config = dict(
    num_hidden_layers=9,
    hidden_size=224,
    num_attention_heads=4,
    num_key_value_heads=4,
    head_dim=64,
    intermediate_size=448,
    vocab_size=8192,
    hidden_act='gelu',
    norm='layernorm',
    norm_place='pre',
    norm_eps=1e-05,
    positions='rope',
    rope_theta=10000.0,
    rope_fraction=0.25,
    qk_norm=False,
    attn_scale=0.125,
    bias='all',
    tie_word_embeddings=False,
    parallel_block=True,
    init='uniform',
    init_std_qkv=0.034,
    init_std_o=0.0075,
    init_std_up=0.034,
    init_std_down=0.00567,
    optimizer='muon_variant',
    learning_rate=0.00194,
    beta1=0.93,
    weight_decay=0.063,
    lr_head=0.00375,
    max_grad_norm=0.5,
    warmup_steps=200,
    schedule='wsd',
    decay_fraction=0.657,
    decay_shape='linear',
    final_lr_fraction=0.02,
    batch_tokens=16384,
    max_seq_len=512,
    doc_mask=False,
    train_tokens=122600000,
    max_steps=7483,
    dataset='wikipedia_en',
)
MLP neurons of a small language model. Each row is named by its layer, matrix (up: input weights) and neuron, and shows model dimensions 32-223. Each number is 500 + 25 x the weight over its row's rms, rounded and kept within 0 to 999. Numbers have three digits each.
After each neuron's rows, "fires on" lists the tokens most often at its 100 highest values on Wikipedia text that the model never trained on. A number after a token or word is its count.

L5.up244:510517458498527535510505515541508472499460497535490514472464498511527476483515547525488455472506507448509517527468513496512489464532458459529448458517500497477523487449465506475515534483515524490477482459511477535529538493506489526529447499494533509557505504547508505513521504480505523491515472510514459481478475526483482514517483490506507517504449528486440506519475517501430470498528499513499496455497469483514534469499484480480496509475480510466503514525520541494515531544469495493490500487484481543494450501474483496549485496476509508471539499502523487526536517500482486468
fires on: "==" 17, "8" 15, "ent" 11, "." 9, "-" 7, "'" 7

L3.up139:501523541537476507510456528509533528486501512483502469528526475467464470473469495528479502515580490470489507525471519512542488511484494494500499514474493474506518480509518540486488542500528476531491491484452510485517503495468484509530512534491499464480499499509478477521498529513475525479524475500502551498543526503511510516507501500476477439498475472497531507499516466487515502509516515479472511483520499466463481567495518514454507476569513535516549503510520463525456462477480451485453514489508519511539491516491544503468563499521518477500579527491481450477498493474509491465
fires on: " years" 23, "g" 21, "s" 19, "r" 5, "en" 4

L3.up5:510512473481541515522473506534503481487483492506489541493483523527515494489459450486499473522535467497444495516510457485530535493512512468502490462535471482499525500523481498453509535476521506484516552444522556496492513512507488494497459519492502459490489495480538461492513519509507473465515457493488498517520537517493560465487517552501515494497461528502512511424520534456479505519519510505501464502516478465502505462500508466490512507501455531473468551513509507484470462496508512526487492523531501493503534504579466525522475525549526508516526488499515459526470450551499484505
fires on: " is" 18, " has" 16, "res" 13, " had" 8, " was" 7, " of" 5

L5.up88:477488515490524460451498478513478504524478472483560499476488483478501512483518490498484538482481513538546525476498506524502472519509526490496482472468491467499515524516529504497502470522475443523463484500510462466516479479497503521486458488497501528530525488550503513499523439495529499462527503520490469496453472484551526494516501491507491532502515510481532494485511526468543494486486531514485495516492470544516569513508498529549519494485492452497497490484463450510497451419523571507517520514540494492517526519534494488553508497473478471494503524472522504539500520499548530498
fires on: " to" 32, "0" 15, "3" 13, "–" 5, " would" 5

L5.up360:492484505501507533514471513544459508521477539475476516524535498471485460474479471505497494501520511502517486508492483489487495476546494481497556495543485511498497493463510513526486481486494520467472481517470492502531476568526482481502485480519510481480481489535502510531488475493533469490484480508512491507489478535404500493508464486501505476518532511504518498513482529456507537482475485480536495516512515536512495457478450468471525489526482514546493470513507489548487522435505513507473520506459503515476498502523530532515508481522544520471515484443518486515431489527498515506
fires on: "f" 31, "5" 25, "6" 12, "if" 4, "d" 4

L5.up86:436451493460521481519506491528521456492485536477505507485515492541486511536550470492530507547498508493500468510518523464494533500507522485495503525496523490499495505512507529512487483474502528549517489490518483557495503480465521499527459510492522550503528486524497527552494467515509497522476494500474493541516486488518486456454472489473522491514514492492460513476506540536453476492518455514458473483539478550508481488477513476468495500500487561518480542529415512529521478478473515512552522516504481488504492495505485502509512511514477462519470480518560486457519519503514503493
fires on: "–" 31, "." 20, "-" 16, "/" 10, " of" 5

L3.up159:517479513500517474510486485524527491454466555475466508460505518465471525475517485484496550478545492456487476512493532510496465515553525488462495480533515500485544498521443501517521502516497481493490489458521548494523487547468522510526484528514497500529510506489500516513468534492458536514460531537494502521526519477499494501504475481500481508463514524483528542483504463497521472488525497498471485474530502567514510487547506544511507469427527518504522513475510512503487467487483496500480491558533493441506472464526471538465475487466509511492514453481480515509468517514522520509
fires on: " |" 60, "-" 21, "\n" 7

L3.up329:539539481483530510470515533499487524522488461532524531450498483516513481510495493503525488507485441531440516503498473536518511495471524475519518500454509507494532515517490499495501526497488479469509503511499499536455471468513448525470493496491533536460502521492518495471469485493533510471466532488511549531552542486464522505496501485490481447497539478499531456531489491479467504481481511518520502483474454520492520476503509510479535495537516517491508500485474491485514431516535451488516505514505519511491486506525466538580501523495538481470534478505484494514495515534520493532
fires on: " of" 61, " al" 5, "==" 5

L3.up180:504511533479520457524509498473454512500552479527509495486519475495463480494497481490469492469473489524496486491522515518496506481498510501535493525568577498480488492484485544512457443482485501490512458487474497491518507492497434539500496512530450499487523568512493470527508491464536499500505477480500525545480510500475492498525490450520504521476484454513493497492474511508493540474528527526459536529465495529493505482484501515491536479476514469493533492464508540495508479523566479514525495468484480466469539520512462528502480494512510516515496482487535539498519521544532465524
fires on: "y" 26, "." 22, "et" 9, "as" 5, "á" 5

L3.up41:481490480467503483457503519520536510472479461442531466477463506470496492492507556558506500502465546522502475522505519496447517495545538490508515530519510489506488518471502466476510505534519519473487499499483484495541506524506514522539483507500509488521451505450506520553517513516514457524471530471499505567502479485495498506507481452499479529510480492474510525471515509476481463493491494512478523525480542484448500483493473486538485457522507497490504473486514472502469534502499518534507479558505483543478505460473512501443535487480488514527494561526449460528474526536485524489
fires on: "\n" 29, "E" 8, "m" 5, "t" 4, "pe" 4

L5.up122:497496516510479491483538532512454531519450457495482481486495510492442484498516481494490488497482476514544547522497465564504509487501486470511464540498476513530542509484499532525437515536544468497519507484527487503514505500509465506537434497472511466474491517483505518556477468486490507532475507509446501499516524466483501524503502519499502563526529494495531556502499527486508502583485497533483499509517488508488491479501528500523520485536528471512494489483491516473459516495498509514487478515484538498511518495474538516513526511490491518500492525568478457553501477520525495477
fires on: "," 22, "8" 12, "3" 10, "4" 8, "0" 6, "th" 6

L3.up395:471520501505480476459512498493483524477533532491527507506513481519495508526483515493546468473508520535489500505445499522508484503531452498530457476507484502544496475496522501503491518493515485497510499498457507481512539524546551484507502501495489476550478474488508491487524552493506536449481487493549467516534491507481514535484503501467538520536497444518501456502494484525485515505516531506503515498501501515460489587507513533448457541501499518530505464523460466516494514496537526517522512514466567541510500516496493494496505488509441535499471505502514506512464515497419487508
fires on: "-" 54, "c" 10, " m" 7, "," 5

L5.up330:511532442486536521540478509521508467491507503530516493426522456539490516480530462516533532471504498487502472495480548555489492532509514510507475466486504466514548477494521504502523492506459502481514505443523484471491530488493478515457507494506483492508508571455452532470496486509503513476508522535543478471501505484487513501499469476451535519468499521478499493514535535495519497527478484477507530507501478532463485481519506509524468483480537508483509512508531433505455496475502473517483528516469458512482507478510476541486518503472532519477529478536492501474454499522537468521
fires on: "\n" 98

L3.up282:502493466474494503512506515480496501480485539501483524495489526543442500476543492518483530433549472481464454555532518500495487493502552526494507470499452462521543477504544482485525461514499514510523476489490537496497539486493548502533540510470528499511491539493502493456506478481499517490484549479504474487503503529493498555481491492480518490476511486503505491503493493495509489472489513522537494514527528500470520484481465504509509490484475485488484524507479489520476502479503486544463505556491470489515490488562528496471503487494490520450531431493525484494453487539545521489
fires on: "\n" 100

L3.up444:502501521492533508497475504490539486503493528492546483495524516494464470499495477470497528520514507490528517453497513486503458530513515468508472505556486489511438452536439515532551515493502523543495461491430478498487512452538497478486509482461459521531479488533516515484491558461518499488513495509534503501501500515507528484515500528474535491477489463494510562497494433535474549495519524498504485508504523493513513521500474524477468496522533507472502461544500499484535500509537509512503499505495517526492442459469505508462502488481496515454512547487531537504540495470512462485
fires on: "'" 36, " of" 17, ":" 8, "/" 7, "4" 7

L3.up23:528468437515521507479462489465491509468528498508521526523530523520510474500512515511506466476489547482527489498489539495494473475486488489476468523435477559506553491513455496482463463504504487476485497506493473525494498483519516524504505499472494495495513516489513553528489464488502528496471515496560532469532465467541510592479486502544470496514488501517472443500518505511503516495509475470485479487513454493507488470499526532463479501488489482524527500552480509534484495528481504485492487485480470482483492497526512451573500483480497538467518532523482504516479513539509522489
fires on: "==" 43, " ==" 37, "===" 7, "." 6, " ===" 5

L5.up296:489520492490572502465478408448505533458516498512487523461516536496476479516499541542483540479518520528508548522483498471459495496472509521494454520505546445518486471539540525472488492500489514471513493467462497494500502509468526540502492516534504500515499479507547510473517494526486495520498470475487482492499494509515522462514518506505511542542484536459508522522503511496518505472461458524463503505480500467453481485553502543523506488460538524523500503508415514498513478489549482501460470493505508500516491517505464473502496505536521497504507541468499511482539474506462500516
fires on: " and" 33, " that" 16, " a" 9, " to" 6, " de" 6

L5.up193:473501490506511502469528511523504508479504536505449509474499487534466497483521519509512517530520520484480498539540514485487469447559473513514498500492472469515504526493519505488503437480487461513514475470507538491513505507493472474530512523517479511540569526519481519474517484459482483506501522536535474482528498535501516495507459510470513477515477474520489491529488488498482507479483556492469508475570464525457551480509493481541510489480490485515480506536489541508530457539551527487546526452502465470479484524519490477517531478464484491484502476523535497504451498496507524511
fires on: " of" 36, "–" 12, " I" 8, " There" 7, "There" 7, " It" 6

L3.up254:514501479571509497503516550481453479467527525467538484485499507515458503485534455477516472484481525464562510548527479473544504497513522483476493511477475493502488489462498502550545443488506472480529488504535490476480489510488508519554467513506501470498503502477455467510482478511483486498518513457501517532512482513468519527569464504468515497478483515483508560503523513463472474534480508504522490487494497519487488527484526466524525513490554474475446472468493516481447534536501510492523492487530482490436507493533502487490499578521519493529507478508489466515480515511472517494
fires on: "l" 21, "t" 15, "as" 8, "et" 8, "m" 7

L5.up96:516502451450482521484486501494523507484528529498473519498480521466494480500550515507506496464541494524475480513521493530487533510482544530472452480485530507523500491466448502463505477498472471463488512466501477491513505512467542519514507521520511479546498478504510463491471440519547519517494518548482491510515455515488529514481502487502497515454497493537473518489493537449495499488538490494543499513486500466468510519535508477486511495496492473498456498508475528506486441494509517523481456516540490466501531455496472479495471507520494568458516470497539495493533505519504550534
fires on: " a" 24, " " 14, " any" 11, " that" 9, " every" 7, " an" 5

L3.up378:474518465487491504519472491500533527438499485512469480480486515509479552501500459509455503484497524463473509520514502518512486525520506490456454534466479452519529419463498524487518478478489511517547497506482489499483485493530469456494538478482526502492497524525536537491525501489474541511522536516486490493488493510484505536477521455512514536491513480515527525497480460519505487490505525531469446506540494527521463485492500538478483551449476523520506507553483512532503488504511483485506521455461544522535463519453500503512501506483489502466491505490502534487545474490502475529
fires on: ":" 16, "'" 12, " '" 11, "qu" 9, "′" 8, " Elevation" 6

L3.up276:486507453466504473536481487472548478459470475508484494488486509511458470489531513538517526526491466470465454486475503471488561494514467514517482508491482510517527544493506519501520515475538502501517478509525472502482493490509491515476480540500498495501509487512494523486472509468484498513473534548476526486518500522484472503441495520489521463519508534461496488515480486446508531573506508481538538556477502469523511517515538515500491498497483488503490494530526499496475507523515524513538477541528437509473513562468472538469526532492528497456549526486470506492486481469508511518
fires on: " of" 30, "\n" 25, "al" 11, "ar" 7, "and" 7, " all" 5

L5.up240:502499488535518474468447479466492512477491532520498470513544510567479532468517523468511521477515475520491477515498509512476489493518523513497495489528491489485517491492519465555477486545520540490514501507481526470464464505473541501545528476488502521481486501518469431468487498535537508503441554494515515511507510541468546495485515498454534524522494506531536516478509489481481455477509485460511451471485453505510546488488511523500517435503475454484506506466504496465506502519538496541503459508517491480532476493471558499517497508509490505539453480502483509460497484523497476491
fires on: "," 22, " when" 20, " When" 7, " Since" 6, " gr" 5

L3.up330:528533477469551511521480450491543461460535515509465508504491518482516508547455536492479514532484527504486475492466502481491463548517531463512428508509459487512489478514530478466521483503533518530512535514537518501521505514495477514501549520505473498518470488500523472545497505501516521493520457479491471525509462467504497493508503494485492488500514481529501516467467475537511517478481521467445513567519498571488508486491492531515507541508500485501482461492561493530508526460478489508469477440530503504484531463522480499470508479475517522478562492484519561472512494524481533533
fires on: "0" 36, "\n" 18, "ert" 8, "ap" 4, " do" 4

L3.up354:518537464534472491488485502506494527494546496520537508496439497507502455532467561528522496452516506521529447531498480476533487483515451479563468476523484481522484518510514470507471525490519503496527487489516506480514538482515531516505525532481521494503488494502505508508506500482517511488502489487546480509454504485541444530508460514440578509527487545541509525539510437480493490495470466505506481484465526483529503509520482553496511509495485490563505485482521516480502537515515495486462530518507506475495515473499506519484494512521500528496504496513488508490491481474438477522
fires on: "," 89, "-" 5

L3.up178:495515487479531500498490503507510480530479490515502483462510495516491511509535512526467506493527505494482489469506478496501514516516459496494445490474495454495502485487487511459561499489537519506495487540487492506471500511529517491501510477453509467461493519530538539479527495539512528478489506467524503470506468501488482545457459538503526490482511516513475522532471501511469503535538517451538496509526542515531525509523495526445462514504555534520519486498532498474495480464530497556519444560479481470494496465499474522476456494502476499463502473546530539494492485472476494460
fires on: "\n" 40, ":" 25, "re" 7, "uc" 5, "ad" 5, "al" 4

L3.up13:498482502491498462495550485490488525531485491530496489517463541527516517496466512502493483521512536501534511454552500514529481494454538456421513489492541544511473471489523479498481516473510543532500499500509496515404510531476486506516467504495541505463473534551491505468469504518516511477527492511503533528521477507509499494522508481450545529539512486543519495526490526470494501449478473485491549511500483511464464535522506506517534519474486498466463523522525526524498489499491494512453478495511502541491535498499491513506455512492508482549506498490505514477523475563527491508
fires on: " |" 48, ";" 9, "er" 8, ":" 5, "ers" 5

L3.up418:525495525573510493528512510481485490453457461513493505484532505488477530498503434511475510501506536490511499523491509524522476498528535478499457546511494487510496444458478521460491477480529530498510517525456484478515507500494522499462534460525492507491522500484476544535472511504474500527480524517451519496526512505487500536529479510485502502546536509494490522521515467489485560498521502511471498476526475478549498527489520509474518511506500478502511520509485520520457496489463525459528477479520508478573506534484490516555473513524489542497515516487502457521478529494535511489
fires on: "0" 48, "8" 10, "7" 9, "1" 7, "9" 6

L3.up42:521513472504458486478462537530473524513526514524549481504475461466498478501487549500473510492464531510479497503506530519477505500492492513517508476500492519544539498497525506510482495499501492487490530485492487465519486502524492498487528498446505491476487500466520503477497497510469508512553480498466548482501533545536491510472513484539465516455495503512535446522516441486536509475526535477460543451508506489512482507494482499517430489477500493502519473546482532503521479452508534493488465538522493538546497532499451495549495490491464518476553515471530517507541481509560492495
fires on: "s" 21, "ia" 11, "ly" 9, "3" 5, "hes" 5, "0" 5

L5.up387:501496520512483466479491471503509538445488512529527485525504501493489492514522473552497483497494491471527518491495550460498475508494513505462438545519547502500487498489511440485535518515549509506517485493486493508493433491480497540461475515517478541488494508489458466459553503513466487472510458485489497521529484514480502437488525442510494508485511482476521507515505496458533476493478492521508511524507485525460474533494497452505550570484495498477489490466502541502453499505531470510443521531514509523528560465524485506531507521497497483490498503496500471510485498490516508532
fires on: "as" 13, "m" 10, "g" 8, "um" 7, "ert" 7, "z" 7

L5.up423:516521488495417495534511501542486505503485533475482519497517531515496484500467514523470488499510503513496480518518508507503563508491437491483499538535538502513453503481522480514459515476518549559529522502540502462506531458542526483521482493470518447482491496527496504515509497471508503466498488503525491487513551524495484489502489454492551507461511499561501528498522488525484522474511479533512498480521489484476525516448500507516493493487476486491511495555506518438483527507479530527506478497517464459448511489500543519452538477523527510488512487454501517514475479517482501496
fires on: "," 30, "ic" 7, "ing" 6, "ted" 4, "er" 4

L3.up157:470558496486553523487473509504527519500500519522482469516502525484487491530539462557486511512496487507506453519497512460466509519484526510439518534535504483488479493473488500510489505491503447525525506473485477524483471539515515494507468535486438467488505513456539463481468453510502497506519505518490496507534466509477471518519475479503520508514505487512499473499499491528538514519484490503477523500476489479509495493541463474518489475457525492465562477452509432513493547532490498509485506517504513513477513481496529521550514479472453482489481501494512461532456478478522546526
fires on: "\n" 51, " E" 20, " Am" 6, "1" 5, " am" 4, "E" 4

L5.up355:496517506490505531487457499550464524438501541516473438525505529486502498471465480527476442469503545514470502477485458500503483516524536495521479506479510498515482505543491468495524489499479568497475475507533449494548489491518492501464492513487526488500473503531478529468530495474523486528487442480475530506512503514460504479531530529477520500492506478458516513525488469502508509482500540506545495465531500548467501499524508493467504475467529487557498484474526486475461492481490507500508545505502493536519553479508497496525471494531529473491465524502466507472509497531534483475
fires on: "z" 12, "ous" 12, " J" 8, "4" 8, "f" 6, "d" 5

L3.up2:469515532543511514524469464511511505451489555518495502469533489515473508514510495519515535487561516479495528511524482500504505490535504509458503500509499482517445478515511467537515485479518553500512476462497497507497502457487493546487531471507500505523512495451489506487483519464511506500497501478483475474506450554502504479509490492482478517505494461502460537484506495486456484496495521521489467527481500507520507494465488467509511540489492530548559517505479535498517476459539521516506495549459505446448502480470481494513472486485551534494487503476492503507485475496530513555
fires on: "==" 30, "r" 15, ":" 6, " species" 6, " name" 5, "|" 5

L5.up373:517473520513457482507507489512529472494472492498555487530528456506490538506472462465474502504470501479478518507488514489510487521513525494490459479485507505526497500488499513496528472586472505475541498527474492505450482506588488530490516528518438491491468494517511531493492495503475513501497498496497494479518467496486460512450490514464502521511465497496499506497453501485499505528514466492507523475474566494517503472497534498518490480475510520502515524502494526469521481505503495499508506535490528552509504548505453504520551500495559498473500519509481475430504560505496482445
fires on: " in" 19, " re" 13, ":" 12, " first" 10

L5.up29:505546483495458486526465518511462491525467485541486522519507522506497485549503513470502494532475479475491466465457484458500505466463522528486493528501500490481493533502500504484482498472555517464514473491483520471460534519516518490524478556538513485474485516506511512469510493496513508512469540530515544493519501520495480514506487488474492497431494476492528508533488449514468537529459467491482471543495449520487473501484507496462475463433467482529536476480475505511497541540499515484498522486564451478543493493528520461514522558525521490503519501526513549471487477515494483489
fires on: " " 33, ":" 20, " (" 15, "\n" 13

L3.up48:536503506472490471483465519521508462468510462494501464503518497485492517537496486526483463536525474574517475559472529499509492528507562545473518539485481485464550489491506493493513482523515470509481504470474505536519506496523501466524473534522524426506471498478506513479497524488496482520485493480510513510490453495494518479492488500501492496546527442516442495512523482487474528512490531494506503485499480502536482494503525478475475536485502536472475476492474521512519538519515534515514502531505435504494500525458521512499517501529520497512507447465508505548492496491521529474
fires on: "g" 18, "b" 17, "\n" 13, " b" 9, " B" 7, " g" 5

L3.up425:535500527511487509543493479508492495526529529535534508461493485463531514534507523457515545542535497559513481493453530476508502494470496467515465518504517510475521522483490478544461474499522452514473488477478503487463511509479471520470505502513487467478506501502555526495497509484502518489479510530511502500433499529457545547506543505504489499449480479488483482537491491487499491517481481554488543512528477458502483484499497483503475504495513506530514466530517520470512510511498481479483555516545467491495513462488544474460543494482521498432538548501498482505550500506528486501
fires on: " " 100

L3.up176:523513476509503501457522486490506510555492495499479468506506515493540501490477522516467458509456529532517534502515490501517490485574537551511523491482460477508494511493533487484493513522535488540491482468459497533514488515504486481481479549473480478501502512505504524552491488531543483584472482497497507501497488498482511506511514477489498488515479518505498509475470503501478465458534523462512470496479510499434533453514543491498503508535531487530536489547532504439492515519478530512467490510552468498495446507465476498499506506472482447489478448521527470495494483470540447496
fires on: "s" 26, "." 21, "–" 9, "th" 4

L5.up22:491504472481499502507509493535505468508499505488483548479491469521465452535516474468508511449489488530522500483499478516541492525509473501565477459528530482480475501474468520479477527474511512498503411500535519514518526506513533480491497516494547489525519515527537505505462523518511514467486525523532494492509492506507509478488501491538551487465475546516474518517549511477511500527501445507521494454553485502524482530486513469522516500485448497471516486520485497501484520526519492497495471545484505536499495497547500523494540489510518488485518483480476509509514507526479519466
fires on: "-" 74

L3.up336:530500508535532464474464502509501493507504496495504492499445491516526534490468486502496519550505504483446492539484470463517491489463546545476489526501504534479506472485512505522518477555485470494461514506496537436521479501530459505458494458490488533498524440458501558522477501478488458508500525454486485522514513525484475509516504483459503512536502503464540486505471475483498501507501498476487493515522526516495530505549484471458506490493497521484519477494465508524510497573515446517493548523506485463493526520500505487547513515561521472495531480510501499495507478522506482538
fires on: "if" 15, "." 12, "2" 11, " is" 10, " la" 6, " del" 6

L3.up72:509550481528544508579510506534521522530510460496503561495494514484479495501519537501493545472540508480495515528498504479530489507487523503495521522493493513506527476552455517509495495494488479492487491495499506507513516492488492529508524464472535483502504516465490461460452475466453498523508499518492496488486527499437494454459535475475505460514497468503493499529466506483436464468438511472517488506559471478482459533476531512509531546515503510487536518545532505525507493475499504522506478512507488512471470458482472519451498536503518488491543481558521518479532469515497537511
fires on: "|" 47, "-" 20, "\n" 18, " there" 7

L3.up6:484486528524491505492505512463504522508500506489470493483518475487484441457460492494438482415507494535485465485533536520518502481514494468522495514517522477511561503497525501517506516521504510486517490494513505508527550538521484525446469490457472482512515496500447529543458491490538530516473511506545476518471486449541494533497472528556502510497482468494530530494509485509490431499492511496501496465508507506509511506483459527485543535535498526534494488535524471484526541520496510493489543472507491484492514513477466500519551477528529503491478464519499529491473475490501515483
fires on: "." 92, "th" 4

L3.up273:484487463533511498481485486495497528452515543503470518528479504505533522509508424467527494509521521465410461521450517471498499518486490485506509573505549464495507472485502498474471491490499529444552463442510504492500529475545500485510493513482478492479510497481519517509495492499523511492492498531484518524522488473499488498497518472493494514525500499483460496554499542497509526518566566528518464511495498488542478498488533470483490483499518524478491490472482456498499502507560485512511551456495474497514527514520492517486520508554494508515521481479464481510491465496501522484
fires on: "-" 17, ":" 13, " of" 9, " has" 8, " in" 7, " across" 4

L3.up184:495489487520468520482463487509513513498502513462511517506490492497490542549545500474470493504486476497508486494456474472540506523474500488492448536477474506537511507510504522463450452483508476491480519500494472533525498519498552472476518478504499492517536521544492506495497504501507501533490508472524519507458516441487474501471509484536487491504457483520502454537497510499513498507460535453467513484481487504514483516549502484496488502481475530494543514484465510509500517507506515486526466498479525477508519538543469494565466472470471504507492501463519474525461484531521517500
fires on: "==" 28, "\n" 25, "===" 20, " =" 15, " ===" 6

L5.up441:462491490505495523513521507490548515511518511509508512509529467513505495489510496473461484480524500490534505481476512433497495487513491502459508530471519498501457496456468497471493511481465518518509474446442492507545530520499483541546441512505570511460504542487482474507480475515458503495521533490450506467493478515518480490497458517561513489479445508534439507487490509457491507477471480489522484504537470532489531492493455566494490482501498530476508506549526510528497472488480537515518520500488477549499504498481503514505505579517540469493534486521547482470523468539474510465
fires on: " |" 33, "|" 26, "-" 10, "8" 5

L3.up291:461567521533445520480497527485501504477550502455482506490502519502514492483534496494514540523515501494473509506459496483480516488527510483483518533518526499526508499447464527509463497519500504500542500495491554513492498513470471493488489515449467525492504526464530506515494487496514459497527529509539499500480517527483505504507450512509533511520507489480526531507517534512449450491489523473461514508504487481493458467508450450488501504458474520452468516484553507493491527535516524507540520495537485480499519512469507493466509499525563506509499497497503474508466491487507468516
fires on: "ing" 20, "un" 13, "p" 8, "et" 6, "ong" 6, "t" 5

L3.up82:467522498505460458520516496484476538516476498533472469510482537532525512489515468451514475503523492491515482502533515463532527510474503493456513563512488466453478478472494481476478511488551527501503476453504504491507527514498519481466490477518500478520507534540492441444571470481497471470489516530499522508518514528530521471536490495455513483520506502526510541488510541469506477518499489523456463544464473505484465475508480532518501488533458522507478487519533485536536531519557489510506537500474479506494521492511499512488485476525521522514505459488475455487465481536498528508
fires on: " of" 36, ":" 17, "l" 9, "," 7, "w" 6

L3.up365:480487469491507507544519509472481482504470492526495536520471499502546516521471498505513462516470492486500410489493495508492512450537512533522506529479511532521482520495519496515536443532459475480489471515572462477486496491537486514489477517532496498463499473500464543517530507457506502487496483491458510515472527499564487482503498470490504467477538508487459526458472467457486507478504459509486521498525505518509506509464492496545553512513501494498533452489490531490493466517521473503488543515537527491448437529484494464554509486497523479502507491501495469487471500490498531486
fires on: "." 50, "8" 6, "ar" 5, "act" 5, "2" 4, " Williams" 4

L3.up377:476494479520507497516570495448467521530479489486525514524459502494503493527461520507531521507502500526514489495505544493484489509494501466484476480489517551486482503502493516481534508494493505492477496483511485515500489476564495497528485479451490510481517493518549563477531510488504494548454492497520478514521467515481546530489480471480514446521486506562545514501461479504471482467520497490542540513502540456517506461522512485488498516487501483511507536494552488456531520487500445522465454505483507543468522516498458495492519505527475454465488508501557473485448503488489475506
fires on: "." 30, ":" 17, " dis" 16, " |" 16, "/" 7, " re" 4

L5.up311:473479507484485495533489512545494521506495518499442486460493528479462477547459486499505497500562481528513550531476538500462488495498459507496517529504512558504506496506510526526523499508486510552504521533475496544535472510486515498451487533476455509494488509500515510508479490535534478518497475480514540561476477524489538490525512453524479479463548529529480491492507535467491450514503470513493515499464463517451514486539456485476533543506482493535489481547499499492523501510490506519511492526503471498449484494507424499490534498535490481483458482517494476515494492514522497497
fires on: "-" 21, "–" 21, "/" 8, "c" 6

L5.up125:553465458479494502506495538530504506487517525514500552470505453510473511502464536525497537445486492524468490510531501542477510544504532468482451500519483490521516515493517498508479511498531440507549498465494497499503485538459504540461447503482473508542502512468475530518495499489502498518427504462523506509486570481493503517503472523523518472509509461512501528507469477474503500481489506480521526517524537531472491497511520527489488495496482516530525549500509547503525452528465462509535468520478521461490496449512461514441523509455522484491528530476486446494495534533486506497
fires on: "." 27, "-" 26, " the" 20

L3.up229:496457543466477473509526493552499509504536512511540455520459485516543478522448489558501485478490534529502504533478520489476522524486478501498512525496495537472489537499506488518510505484512490534483493480520485533494478526473505488514432497452515498470509505492527500458510484489563540535525459480481500474491516492529514498493471528434493466525476500509498472491514556471472494510491495532458489476537506491529521535523484499464463497482511479494530528540486484494552470487537503519485474498540520509508521520486459543522507486453494487476499525452471489525507517494463513486
fires on: " described" 17, "ate" 9, "ists" 9, "ates" 7, "ed" 6, "osed" 6

L3.up39:507492481538477486496500516511494495455503526512520489488488505497483506468481477494497516505543500475483472462472526514463539470506446540475512493503484497531468442471500513533500471491521522495511476457508533529472524467489495472526479487525538511481515527444480506491507530491514544460480456515535496482554475485493481499478498499487507498484481433491515490489480480488511558448518518498526515490492490505513509468448515470511526486531488529502512494498513535514510491493520543464488495520512501543467506585471554525463520485521497536517506486513495472504482466509514500507
fires on: ":" 20, "s" 15, " number" 6, "ic" 6, "r" 6, " position" 4

L3.up407:505470495490483528530499509504521476514540504496438505487475511510474493509536489497459542523490552530489494486434479502466523480468521500499434532481447490506481505507502527492441457487491504510509478515500505503467519464465529536457532454503475516533485506501531508483508491504532543493486550487519519485487481521466565502518478512512530533501513477495508483515517501522488531518489458513494490521489510469515530465463539494474461544477480496524530465501497544482524499474464521538499522519493482499510537469527518453476495512483504496460546525542498464513550536523548512502
fires on: ":" 33, " " 27, " in" 6, "0" 4, " the" 4

L3.up209:461479510512496494528482475518525501549501488563503498507532501512472527497502499448507483474491487488500487501464502472487463516458486497499513513500528466532511496493518517516480460488480506507471503482485449500503527486487507516524500508459533451492512488474479502471492538470522513508529475536474480495479497479500554493473514518511533495499483482477466518537480542494490484475437529508500544543543492510511498515516468506495501499490527491465500512518554492488485498488483549499514488437494467510527510518500510490494536499507506489491536523444571505484568477518486496482
fires on: " |" 86, "|" 14

L5.up212:468501507477482509503505506507490483465491495502474474499529506490488499506485507514501508510499535491489518437483521457476492533534530479461461536490517492507451492507467549494514496520567474527522485494449469536496468489521455500491424448499509492512499544517514491477468490501545522509532498515516492474515517498497507499471442481493506523510488469496505523497484480484543475469504515535513528484505546494512474477482525470503463493541472501493520489510515477510505493498523550531503495505492455502492510485496504494482494486531494460491462513527480498532492486492502516509
fires on: " Am" 15, " am" 10, "/" 8, "on" 7, " mag" 6, "es" 6

L3.up84:481527493520531478498500541526514538528521504451497463496483505499516480523490527513484460501493518508469479487500503487492524485522539484514521550510467500503522479496439494522502487527533469502504478480498510497497521470504513538471529510456495500499439497517480461536513490500500522528487474447485513498515505483470449512501544503486446488460554475477517462500460506498548503456497527474484539532495518469481495458469494541557467483538486518487544503497484529493498512504497536503500495535545497542503513475521499472514515510533535466473486505499511536475507473510532487529
fires on: "s" 54, "ish" 9, "." 6, ":" 6, "g" 5, "es" 4

L3.up397:509514503470503475507486546532496498529507495505482520467489502476516523505474496499476457536513516531459503499479481494533521483532503511515529503558504500525507502531550494535526489524494496464521483450505500484500506499481480491549466482505438485456488486470500471493510502495490490526522495512486526485447507451527491476519494517521514515494476470488498486525533535493519492492520501499485494500537478484530502536537509503503555473506476501524502438475528512531495478517521452491494513485505521526540525529501488437543506492519508516461514508505482525483496511555536452487
fires on: "." 26, "c" 24, "y" 19, "k" 6, "um" 4